config.yaml
num_key_value_heads: 5
positions: "rope"
attn_scale: 0.125
beta1: 0.95
beta2: 0.99
decay_fraction: 0.623
decay_shape: "pow"
doc_mask: true
MLP neurons of a small language model. Each row is named by its layer, matrix (down: output weights) and neuron, and shows model dimensions 48-143. Each number is 128 + 24 x the weight over its row's rms, rounded and kept within 0 to 255. Numbers have three digits each. A neuron's up and down rows have the sign that makes its largest values positive.
A block is one neuron, or neurons of one layer that tend to fire together. After each block is what it responds to, as a language model described it from the Wikipedia text at the highest values.

L2.down20:105169126121091167126088123132153119119126175137150122125115169157086098166150094090142109112082123148083141111132125120148133064102109094185117074072124107149162153143136134085163132152112118169142136164153118125109101169134137177096152158116141119113118142112109114148130106088160141136
L2.down47:150120140121110108167104131116128069153077119123142117141121101114115135132152167111143142129093091118106097104106104157157130100116119119187112096100105178119133125139145064105110129126144109116135119164156130127078118085083160097142098120087143168105126120160128137080131107149123188104
L2.down249:053116128139103139144101126139164119121137105137130192138104160087130146149086149142112116106113113134072113122113147150130147128122154123171156151120152135103141114122111095142179089124147131149081096152168121167145156114139119079137085098125118122097106137111155097133161117138146147130
L2.down306:135113111132142112135163125138141125112123158115151134079126138141181118195110111129129109154136208160102147129108152157123145105111122094094139113120152117138137126115146104093156109161158118124124119165117127127125138132157140163077142089107143107143164112144120144121129132141137149130
L2.down312:097158113148149121108104112152094112097167130155105125125162129077115120130168165125135135140124129139116084112150169118150159130110105168150115134125133118138138169159180114117122095125132127123100117120104078140137136154154133142117151148114146138119103155154097099119111189101094140096
L2.down326:147153141131126082112091136108154157147120138126131112099169077147097113143135156117131092142097137146115133097147119130123123152124103115123156159104148127160134164162117149137114141099132127074108122089166103123109167094172105116148148102142103100119087112138157096092139138134124147146
L2.down445:138156120187137157116135133115095131114054134098092128129116146120078112120159081103127178127109127101133096083125150166131128120104125089130095109102108144167130146105144122120089145101137062128150103102123078085170155076153143169143127126120128098126116136090098117149117126135106093143
L2.down492:125127112179111118094135117123138103115128171087137150124131156122141168125129162108160134121125139142095126142146140147123145114151126147116104197106137101112144072139161066121127123151099120164106142125151123141138112128108124160124094098086133126120143087138118143114096110066167131100
L2.down554:142124120171138107132131112124152128161093129143108130142166158132096108116103157110119124099112166119156100102118133128122145144139112103102143139101128093126132138120150150141059086101120139144135139121156136178136176128122107141162154154108154144114128119134163148112101106038128155140
L2.down587:159144161105143125118154107088096146102113121106152112126134129123125113166148158105173151123139197081091109127151185160144107112150101111118132128128115101115112157104108163141129148107138133137131138105145095159163177161152129126124104150109101145097138075156120100127101095116139133138
L2.down591:143121145096165104129148106152175159123128142118086135131116125155076128121149134166110111148123129150125126111124110121159113104117170166118162152122180089131104124141154158169065167115107072156109118151137176121113131100145148115126176125130129092127166131104123126118116114138100129139
L2.down592:158114116119140116123175108121127117101123135163150151080122092124141145148124112163135107147177131123173116115076125153118138095126155161130124119122069124134134088136132125126125103178087116145179118098128159165151159129139074132134146121152132143110107151153134143142146121125101126102
L2.down662:124167115152095094143181148129130157117137166112122135179106092102134131107135147173130176146112120134126142166147087124128125146134127151139109093161130134167128130076107143143127139083140156144121127149148154110177168124137130081131102120118122127120137094142168107108116129084131160115
L2.down710:139139137095126171118139140142118125156103141102125158129125125131108138143127115172103133118140128132118156154131131166110148099175116134121079170148145088084126136107133115136145120122111132142132120133117125140053131103142153139129131132130144133097122109121103140119126097096076150141
L2.down735:150139130139184147165125145109169187098111126135168183091152085135112140171148129120073125126112127147055160189170106152144146119155129122136145113123123088146145123173135138147138133169123114115118100113108143150135129096121154111142115130120138080143130120129119143168164127147102114127
L2.down765:095167123083126157121111108163148114144138135132061113103142142158145143107137134106109128071137107131126120101142123171113126120155120140114142152161096114115145124169130085116155119117122127130119137132112152116135118156163160104101120103107133111118142137095168148130125129161137135081
Final piece completing compass adjectives in geographic text, chiefly the n of souther-n, norther-n, southeaster-n, plus east, New France, South Vietnamese.

L4.down171:130137155175111150127132073130119130118146162070137175139132160117091104133163121176128138109157132141170156169089135110081093135125140129125111113156131171104165127134132124155114154109151150118118103148104142106104114129163073134111143076119155108119095155123128139167134131140119151123
Second or third subword pieces inside a word split into several tokens, mostly personal or place names after a short prefix, e.g. De-tro-it, Ja-co-po, Ra-mo-s.

L4.down239:104094173108131141083124116118140149107141159094144122150083136147104135147148141134123133153093111123078083106106107124155118153112167112096123108132147136104123142103108142091103117107131095130134127124108093175107147191113106193124124135137148117119109172135156157163146100117132138160
Agent or occupation suffix pieces that finish a word naming a person's job or role, like novel-ist, act-ress, compos-er, physic-ist. Weaker on other mid-word fragments such as r in administration and su in suffer.

L7.down112:107153098133081141112166099138141148117136205112125135114118119127121146110143105163118150168124114154114109113149133149136145144180177132109158126148133116117144111129096109126108130132173142117122115130137117149128106122114142179130133060139128102137128091102117145126112133122146102141
L7.down188:122150128106110135130105123108110139096134155143121126116099129117113135107108151117111138118125110129132131126134120154113126151170138126142134153122116125111122113095130120119120103126135138132136116143114149142140092128147133103127143110138111104125140127144133128152111099122108111150
L7.down222:116103132140095126098110082138119104155137123127146128138137127107124117083150124136122167167109128107104128119109128115162163172163144121128112083093113105124128150115122133152092113149149095137193115143114147127095069160093122165133155124133085165138103089109110139135090119122152124127
L7.down663:117161163123106107159127124126121121114112115121096149171111193135137157119140165138130121114158151111136114119135120141139149106162145109113097171096091103156091147157143128075117078135127103113146071110143139122078120145131145108089150128149094141100128089169148116134115130111137158124
Sentence-final periods and paragraph line breaks in Wikipedia prose, firing as a new sentence, paragraph or section heading is about to start.

L7.down233:133100089086162091135134094116126100130129081106146107115137114127140123128104177141136135125135099118142173143101109087123157120152133153142134161131118117118111173114107135139120111125102163136121153128150144138093130126145138151143138158158091144078111146167145111145159168130118174129
L7.down549:097131175127133131113140163137124113162148137158104149130118107150109073132142135082098164108076113090132106108151117130125143119093094153090118123106073120148136134135092093120117087127127130126120137140129109140113129109164155103169117098121122102135132134131174130167168121174132104127
L7.down682:104113133109123111140133135165111113106123117088127117088121137097164119126127100144152162142140141175171089138100137137148109088110147064116126115117174154161132150101161124144086112127126120138135130107151081134160156139133106158129126149139155185120156126117136124137128151108148109152
L7.down688:119091093138157127145132120132160126140111130125104102167136177147146181137150136118148167111147108121096121078154137123148096146109099158092161160105112126170095138094141122137069106100153142113124179105148114120137111133139107116143094118099117148117086074093109137144121135130130143147
Completions of alternate-name phrases in opening definitions (als-o known as, later, commonly known, sometimes), plus past-participle endings after "was", like designated, released, established.

L7.down209:181120091122118128169145140133129107117123169140112170081098166156135072141145145141139099072128125155139126144121142070172123120124118130126136133181134151154097124125167124131143148099114118168136172150172119138142091111125085136107167107136143137107131151165156104148146155146128126181
L7.down472:144133154125096160129095133125128119163135118129144099097128143102172123104133108190122152165119132156114141144120182146151157124091094111121089169133131124103129149162123083145131116091073128147124102122121181093102125119163109133134109131123136140088132123125115184112109097109131124147
L7.down761:137116113135140104105135150106176157155148124110087134115133122133147150085102132143122134151104119140130131152153062110082118171155140161128139157147099096094133110126158143183108138096138121124171135128144112146141138115199113132130138128163128130122119127141123152130125134161157121124
L7.down779:109117100123108097102119106082150125164130159126117147098118130148109076177131159163153151107147158094118135135103103120123106121141160129127124127134161137157136150105137113142129162135096132090125121137138122098135171143178150162134162086142125132147132176112121146125149145169142111130
Separators and prepositions just before a number or date: table pipes before vote counts, infobox colons (Elevation:), and "on"/"in" before dates.

L4.down787:106157090159133110124163134151141130096123160109146123140185158124143132160128156130090122133138118083139120081101126159116114132129176113134124120162140101123103148128166123110153086178109182148173133112117146132132153144144123106129117096148115071168155101116124127169124124146156174090
Short subword pieces near the start of a word split into fragments, strongest for er in eastern, western, northern, also e(ducated), ent(ry), im(portant).

L7.down184:162138068121137118147147137115131154111141129121122152088118124124147104132137153105099145159116096134117108108152080128118148106145126128153133148140114131183118127092153153118123182141132163161124122115147145133138133091163158144129088106130118127132090150127159150128150131150114124154
L7.down450:104112120126111122101164137122138141121142130140122129134138113140139095157154113141126133097089100109130124124180143130144144127105153105119115131133166098150107154106121114182114129145175142085121104117106134127085105111160103150065127122094124133157176148156138117107118120118063076102
L7.down604:156126088108097163130102126109121108128119104119096156157133107125147108116176122143143134104113139136149175136138160160105087201083129151136153122144108142093124145135133123126135113154110141183135103139142070131085139115121116123113099141145105120123141119134111122113157146090130093130
L7.down806:153178147163160179139103108172093126130120167125137170127079138138141149145131138123151159077133148140136151087136114121170117108144111110088141122138167171104166128138093114145163117124093138116109105110156114107160129160102128105175096107118114139166136141123148136135142126098119146142
Word-final suffix pieces that complete a common noun, mostly plural -s/-es/-ations, as in element-s, cours-es, inspir-ations, trees.

L2.down46:118137113087112101099138146123105116138122092148156121090140187088122153160140113137108099146140188141114111163115099137154107134137147109099092149158103162126098139137127112177133122145138137106152149130105135099137119136075151132086143131148144148127092122141145130072101159079123122155
L2.down85:110133144159168123120129130140141181127135091141103132140126144129153137157128099134142096110149150143104144132100100100123111133138124099144122150198132111081092145112120130207104127162135132119148137146132116081116143148100125125114126125157121122143122119134154159128182133145109145138
L2.down124:153115131120099076118157158125134128138144089139142108137111142096124126134119157127149095150171131140089104144139125123115142159151119114118120121130172097149146114121107140129116107103124134102078104148178155129063120115137140134136127089104125132092118121117145068134130108141128138129
L2.down158:074093104178152115121182126101102139164131103160141133112138127157140075124142122128098195133106134147117121144122142075130096153157134166120147145106100127126147146123112082136128144147117112140129167120119101124137140159101134153121120089083141173097112124115128151190155133135147132123
L2.down203:167089120108176171075164118115107090153128152090134134121161120112129127145138138088097122123171150144136097146141138131090137117121142124175155115186146125115130148068135151123150150122110154112102114108142117109105145150173137094147125152116136110151154119141127139130118128103126174147
L2.down214:134119130195144082138122138108138164107158117123078156111125122131107153158145132084132132123134120132124080153097134114136116144136122097153152134091180100125146174175115147167134147113142085109158121117121140159165149115130101109144122117098124150146132098118125158115159120127134152117
L2.down256:131115144150163099094113125103119146150132148103145151123099112117122114123125139144139102132167153129093172090114095145142102127155132143103106114159121107076134081132085112159117110112137108134101135125125150128117101193148150130125149132115156112127121128093116147085155181107113135107
L2.down268:147129076118130130143165138121103140141130098121164093152112158101139148157151126105145150103165128187134104136084144076130107144133119158198111116170146151111125121150123104154128143139160125133134126080146134105110119131112142144143095149183138104110120127132126067170111140105134184142
L2.down344:187140164135129129080120115137088108102133116100122121109107146146095133134125114121086066121157162178149103097113069090122144106094111108166108117144078124133099171114087161150109129111112156140137125131144160144089124177098105128110111097116137157135124095141108127087127117151154161147
L2.down469:137099157126113100134113102117118127101130130125103128122146141128128092123062146120094079120110166194115129108101135090094076143136089113097114136089087144152134149098097163122127132118133138144144147129113123091152115148115157153129137121149169133123107158176145134109131166132160126150
L2.down480:076142113095136142190133138134089134159121154106151120132100153136137122125163126100121115075126130153114130089140146155152145119150114139107099127183118134107152171114135110111117120121140102157158151122128121151114125127099102137125204141146172128101102127137108138118128112170127110142
L2.down487:134140146109121087112110141121167113138147119121084164135156109177076149125111166131136148116167153131094143110157126172121122151119159124120130147123151116155146125137069160111124150124146122133119119108163121157146157138121128107135125137116139120140125125087141125105171101124179150125
L2.down549:146138202137151125130101130150132138141077155106100173122144102157129148141122132108119084116159145119103092164120136135143117077096113135170153121154136127112138148090100131100131080146127095132071099120152148157112159110160116169105154122102122099126133127112138131128119129151152176112
L2.down577:095142102170158113108161132188122125146121129143155110105143183123122109125105114135115129126073156169108134118109135065121111163128127117157144122121148147117124132084171098140117110168133124114119119134154117097097159159137125165126135140096146143112105134130132125121092173151129098113
L2.down708:079115105138100115189100099136124121169118120089120113176120138147133141161140121100143164176116156110135163126124132131085120136144146132116117090126182131115129075144082104133115154168158126136089111136160115141146115136117129116119092150134112098124110093155112111138116126107159142139
L2.down798:157133122130113086096138138139141091134132125123120114186111121131123149139109096172139108147088138137102164116130127064143098136112052111102143099151171148105126095113117141171122112146120130122147128159153109094104146136152098114160152157135136142113126135104119145104112167106125169104
Word-piece fragments inside a common word split after its first letters, e.g. The|se, t|al|ented, s|ho|oter, an|y, al|re|ady.

L7.down255:141154125159093173119131097114126112110127140118133117207129156129152086157169088150123112134111111109115155135138136127145113153141134152154168127106154149118110125129120131107118140145112153106124135101122153146157143118150122145146154134116145085082169101137174148129121138114123121155
L7.down454:141108175066144121140097161114145110154140135135145154104144157141118136138164131132120164155136118120125153113130116129110115156123142129166125099145133116132109135177125095059134132127109108091150122109144122170092160175139120151089138091104131115152140149090159109116138140119143084101
L7.down692:125160096129097134108117116142141113118101089154127163106104097121094128115109088096120135122189112100131114198114118096119123098116143083129175106129145124140158112098148124112095126090093150090126132131133118127167124117120152125138088151135118170106099120121136123146117122154073138120
L7.down762:078134166148165126114102070117117150112134141114149131154102128130124107136153124122162108087116140139152137094073124159149146092118113167155122107127111090130116081115125122108145158112124144117153112103137119113110149131125130099168097090136132157106108169119160153112125128135139119129
Word-piece tokens inside a word, mostly the second piece after an initial s, as in s-ho-re, s-al-amander, s-al-es, s-ho-e.

L2.down3:122133113170182119156123162108151131141146145113127126131139079187105143127120134121138171129131148111160099145141140111169153136118135139128128136084138114111105157101123164107133107123121166121144149109143124167132149075171113106108131147150129148134138147180101128107180105115154104115
L2.down13:131132156139088084100118108134138160122116107134129105142147139136137111134137101113104132164102116139117108100119104144138137155149112095124152124140122136126138139121144123150140129094173087135103114139130114099138127075092118119100165103106142164108137128111133131128102153115147141131
L2.down63:155159129133151110069126149110167140159119121175122175127140142196073120101197145103124150152090121146146104121130113121114133114121190117129141137141129154127113117100141097112099154105114105093161124102108178144146160188133146124133106124100136114132118135131099093082176129149113144112
L2.down73:160119179113143183123107150114139151152155138113131116141099119119084109124124092107134126118136124086146097104106145109107145125130114120126139117125101128159122058196112146138135104150095150151162115132133133116120119153067147142103131115138141149123093132150138131103131173112080166150
L2.down83:115113088167107119139164127129124141140147117102111142150112129092139099118097127146130083107103137120078186123127073140115133127150140111146089103142148115151111144095151122099139123166125137061104174131147101154146146127170119106120128136130106134124102121135127140123126150116145159151
L2.down128:136111160125129160076156145154122144125136129116122078147129081154155140150141124124114138124144086128202134129106108130136163138111128116139115146115107127142114148143090125092153101116140081120172122138150121125124175101198127113113094106122132142098162130143123103080178143123117124136
L2.down136:087103094126149148112135109089119159130098171112095124135110120110142141131143118132087118135117135141101065166157140120129120118122065145151162147128124142121179107136136141201135160147104148113144108109101111122143160144143145131134132102120128115117157089085137110078132110160139155100
L2.down146:153121102199126126174120113139134142106164113091124103142112162129084098126144096109103117109142129126112112109091113085076156150095105108154094152108140140150136098097158126131117078130093139109103143153128160138090102118144133108150152134069093118124131107144160118135126136117159090143
L2.down244:114116098154113111133096119154159145111153162158146126141144147104097146118132161120115116143160148146129121119112159110130091136118115087131168104117100108124150144114135144163128129113111127130142132173118162155076145152184131101129163090144097127125132129130146088156122102132161151174
L2.down308:129123122131162137179094149105062126133109172104131165164141117160136095153105099112133171107128129171148089147146128147107129139139111140148107159110069128148109092148121143143140130165133131145135162102122103183153121114106137152160087133125117136133125113138122124125184124170160106137
L2.down332:110104121135138100117111148114148116138099087143107140102116136172143135143160104125137092108122142153120132155177120098117070096117152130099160111109118136121122124150148087189104097096101112161176139137129146133102103117108170125149081089157149135112129132151139141067184131145136117090
L2.down557:119143145171126166131096136106098141086107137132100098166138142127151130138123061138116121082147178171084165151137119116101085140160116136160147159114143162114158146084113111170121142110112175108159138114088134115189121166120108132137180134130113121104126162161127097154145124128135147101
L2.down634:113128102128112100130147144089106127151130139087135109134094072159120096127145089138077101191158120145101124110143170128139144133152177129135139141114120159143124123120137167175153183100065120123130119157111133142148150177093179163135137151161107126136109174133184124100152139083125111180
L2.down666:174119147082172156110150114138144121164112149147114132106167130112160132128116154099127176115122139099104125153156107087132150111144151115123126154108147107145141104114097145160117099102135152109125131145185126123135129103084117141152117133145101153180147103136147121105119173143121140128
L2.down701:148094104124160180130166104147124126136087107122138126108162127103127127128138179135079134118114126089092117118141160129147112097129109114111150116143125148173156151159118143170120134133130132129081082158138101153057142047170111116127131202131146156133131101157138162143117166145124119125
L2.down754:115102138137135128111136090082116114133102147140134101120145107102115115144127105132111163114158154138149105135119108126190128113120116157123117130119162129157127084138137113097100132131076109095154125107123115124164145125076186129161083108129114111155135100116150124102136159159101131165
Short inflectional endings split off from a word stem, mainly -s (plural, possessive 's, verb) and -d, as in describe|d, change|d, manage|r.

L7.down300:154120126148135159141133120125192128113137139106127144090148070132121101135099137133106142132122146109089143102123143109149148110137154160130097110115082152146151122155113130142118166110115150134118122137129139165103151135116123098144134088130120151143108151129120144088162124083132121159
L7.down361:171144159150155123143134122118135151133154122134143122127153154148122130157134089162167128154078105125083139089080108081137138144113130139124124150120130132179125150131093111156136086114093096124071127147097150140114142163135138146109143150159111110109148112189080131160145153127110131093
L7.down658:106080148132107123123175086148112090137128145154141139116158119145144170136125098129165099135177097158144129124128159151113095134107128108145139113146118157149093162145150151129139149147160096130124095125109183084159151161151162089112141140137064115143140162130122106110157166125106134145
L7.down679:151099135098130138088145125109150127099119132133138108130138120139155111123118121110096092143143124120170123127147149116106152149087084121140163109116097101148135113156131151136143137131152146119160110111078125126135149152110129107140142166139134144111129123111126184103124154118123120157
Later word pieces completing place names, mostly states, countries and cities after a comma, e.g. T-ex-as, New York, N-J, Seo-ul, It-al-y.

L2.down17:118149168104088155105110148134152109127135134121116116087160125173113121109143129129107119163165101132136095141134092124162121141089144143121185099106089124147111161127174127091113140134152117124138149181128167129128154122144115119077150123071130145129182139093110079115125119122157117106
L2.down31:111114122137101098097150155164140155152090081139129144078138155109106117190119111129118176116135119122168149143077178076147173111164108135166086130106081147132123171100116106128142117186126132131131165113122159166141123154107143124146091175128131110140114121122109115151138128138116141077
L2.down52:094096103127129126101107113085108105138110119147082138131127153100098186150147112138137122142140096146105172167166140137153128173106125136109164142106118160138143142089152138103138143153134078130145132116130139151132133133114162167145119137142103117124146121148160135129161145155102080091
L2.down59:124120149130118134162126088131167191129108137125116135134139102109108105116123123131110089131116182122148143103125082125150076150105120147170143124108119118157140154121154131112125092122118151152127099128178108120100107113113142131136140131120147141145152150137152116093127152101149159160
L2.down137:069123106142187140152120145131119158096149098120129107138146101120122117133118127146102153071120112157104171104154159112108126167119159093173106121160128136129147105112127162127085104186130151137131131130169089121131129121118106182123128154153145129144114121141123176149120126141135144122
L2.down174:136153086145133104120125104138138086128093145124131133098155124165142121113146163132138145103160080137194095135130148142152131081132126097120105160093118132143155106136111131109163140111128139140145151159149118116123126094129137179097101112102105143113180143146156101209098116115089116135
L2.down321:105104170118098128142127101162138146102128106156128100101147096144144133144157134155149132140140158097117121109081128138156115111126105156145124108102151121136120157133120167124182102131145119116131115166160103153090136139106160126135132110124155137161164147126126130120111158099123178150
L2.down395:136151081129124104104135099144139145131127123153119114154114152112155112113103095139156098113121118113099113084065100120127135154107136078172148137128108155119136105073176122078111115147180097139120127125122080132152090131098125167093156103149110146161099137148143105138118136131085137157
L2.down456:144112126140136147132092166114109121173130114107140098138174133136101137103126152130154141120110130082121098128129120174136117084059182162148108107119128152119159099161064185075111131166120156155095133110159143127131168159098172144128113144166138102145116090122139135140131103139158121112
L2.down548:146138075122149173086129088158138096133123097166129128112101112132130119075167182123128133171134125122157106069120104089128114105128140147130105132108091167166120136136123088127151116131172100115142126168076111151102111127141170151110097131134140139153097084135116132158108109133133126157
L2.down721:126134146144107143129079139125139152132162129171090111176138155151125155127155121139146115130137128130160145115125128072186151158137132141094150092116116168133136139092156104130138121159133109101137162119173129144135137144142145153096122130088135155105096114153127160108103139138169131097
L2.down730:112132134108125098104110133129100107149105130166108130164131142099140127166105108131124165109116141133132143122169083113158146135124121140098107135107150074118146132091165152103087154129137160119119129156166119149168141116132099134145136106088120152120099137145119171138122126104157133093
L2.down743:134179162117174085141088112148135131113115131178156119172095128111119101155148146123116128156109114110157085085121120099188095153118114062125111142116144118103191147184164114145099153151139157134141097152108124133134112175090129131111169128136109145153134125124113112159135105157161097120
L2.down770:137152148148109149139118115138152139107134171186095137084117146107174124093140090126160182151121140125109139103136151143132099132129165100133060125117121105153124122111135113126103115124133126128131144127093109142083131105119149106124133131128106135129119152117084142126126109137125150135
L2.down821:131126120112148110131135148146095093112118151179083135100135177146135113105155106152212126076136131172141140132111108114153137132132133140168156134131103146149119099118144123109115145123170135165147145127116131084073101174107102126125170081131126148120116127107127137129106107129101114143
L2.down826:117167112175119146158136092134119119111098138135106136060124147121137103176151125134143140103124128075112125111079138122140159114103145137138122146117112101150145153118126098152128122140132131137150125146127091132121128154138146164142150162128154144133118144141094156098122156037109141106
Later word pieces that complete a split word, strongest on the y of Italy in infobox Country lines, also in analyst, dynasty, Atlanta.

L2.down7:147133103111127160122150128145101133135138157144120160141114100106127114141143125124093149153120097172146105104171135139104158135095128149138128133157186131115092184091144102130162128126124113117098151115138149090119139129113066104116087151117128113131091137092106101131136160114114133095
L2.down50:142132105128091117125180136107135112101123098128131125125102143091141101111127106199139118148105129125157135111116146132150081099142130064185077141160080110120131166147165163145120129123142120145136135123120111123109093149160153106125099089100155122150147131137093112105083147089095183146
L2.down155:107096098135122141068153145164139156122139145111137126141118119135102114104090135138175166110170120152114093127113150136111121134116091101119064142133120125146115159125130160130107140113138117118142094137139094120132140111080132135105116128091142102122108136121095109130132101109170122111
L2.down166:156132113167117119121098134108197151125155119133165115149141118096126105100160131150129155129158140143165125113139092123117124131133122109136135099115155137155129142110164087135109102158153145108187179138147108118136142144146146167146109149112132140171140146036128137143086114116119106142
L2.down233:126127148124143152140133123143149098140131094117090131156123110173161119126112127132147126132157129169111100106119132063113156119118082134120151119118130102135113141150145133168068115156084165098139110139123140103159113146137163177074156132125158104123142166145111163108151136131088147101
L2.down286:130145159140135180086150170138100125097166144103098120119146142130108129169123165118090128140170110136137099141139158145103113139138158104107117108143092081114117146155105125174142084089121129155122104156124130136096136080124146130126115140093111114141146100120128119105152144114152095158
L2.down288:159149129130095165142116143130100117140074172129121099097150105138085150148101117128143121156096081141123090131108111122110147132119114177099141123150113134130073125094085130167129141105145115113149115100124120155100130126142175134140119110140131162134133127111121118103063142146103131146
L2.down293:141142124114153121140147129144181185124105141139127132138102132082127148149120125161160115107126148108118094126161151133143089098119122135083157113145123123094117149115114118109074172160108142142167155107126150143129118113114146130118144136101112125135120173108108099112154089104210133073
L2.down393:065148137119118108104109119116130145117108134116127138106122130177114158090125119099144144113137129117106115126207133134182156155097098102129174151109144124130104149118141094129139124113127115157134122126135126135142115129089136103084109135154140136113110106129138087125121134161150128132
L2.down443:110119119076163137091143136142112140082125141131094118092090142119123112130090118156127161128146155129096163133133086123077087123113083135140102160122151155135148111166160152125076079143163174125117117146147134105151110097130142118131167109136161133120079165117135120141130090145141129137
L2.down506:131152115138128127103133164152149127119149122126073180151138107128142094112101153135133092117102119119098125128080105151155101117126121154116115127093155085152117168083135134125102108127100133115091139135124119076147119088161075143180123142095168103148139108149116146110106124135179165126
L2.down631:093117151136090126151102136142108086130134132107097152148120112171122117125105123119133145145139177140133112119125115102156100104133137112120132142141132139146103101122182156126153127168143114186108103159131129176144151118143165144144167097127122115140129116155125101101134107165115179142
L2.down720:095119148127118149100141120127122112114103106143145153106143099093154144143152110179122177145103140136139107134144162118128136109135126157134104156119122109115157111137155140105158142101133178180125104136101094157136098136123119146158142129103121131125132146111150149132101125130146167155
L2.down796:149099139118110117064095107102181129116142123116108089119121117115119147139124124151125102181142143113144102138159136120154129112132131110144147161147094143134163138133154144157131134115137144118144123117160120109123117112095147150119123137137141083131134168160153163112132096162128124177
L2.down804:084150112127127106117124088100185122112092101156121142094143121111153114142145154091067160138125142074105144117175113116128116088108128062115108161114095114143149128131175106078153113123124105150118136128114099138173156117113086089170147146136129131145169115121140129121127153133125119122
L2.down809:160117132112162140098146120141103124131135116105127129162142085180150108086097105152132124172105177130145098099100147111103131097117110120110111174120140103106111130161142154124098119122095140169147133158106108133110107123147144148105122122111116119153136117137126146112116155159132156122
Word pieces that continue a word begun by a short prefix (De|par|tment, On|e, exp|an|sion, desp|ite), plus month names or days after "on" in dates (on November 1).

L4.down667:114116134151141148119121122139103147160092122155164107145106136127124134143150137129104177136136109110115129132135138135146151131081143140165126185133124109154126130118122144030146101124143146154115123117131131115134147137167191124140133118103151100082144148149133146133119097120143132109
Mostly sentence and line boundaries: newlines, final periods, commas, list dashes, table-row pipes. Also mid-word pieces like ot in root, locomotives.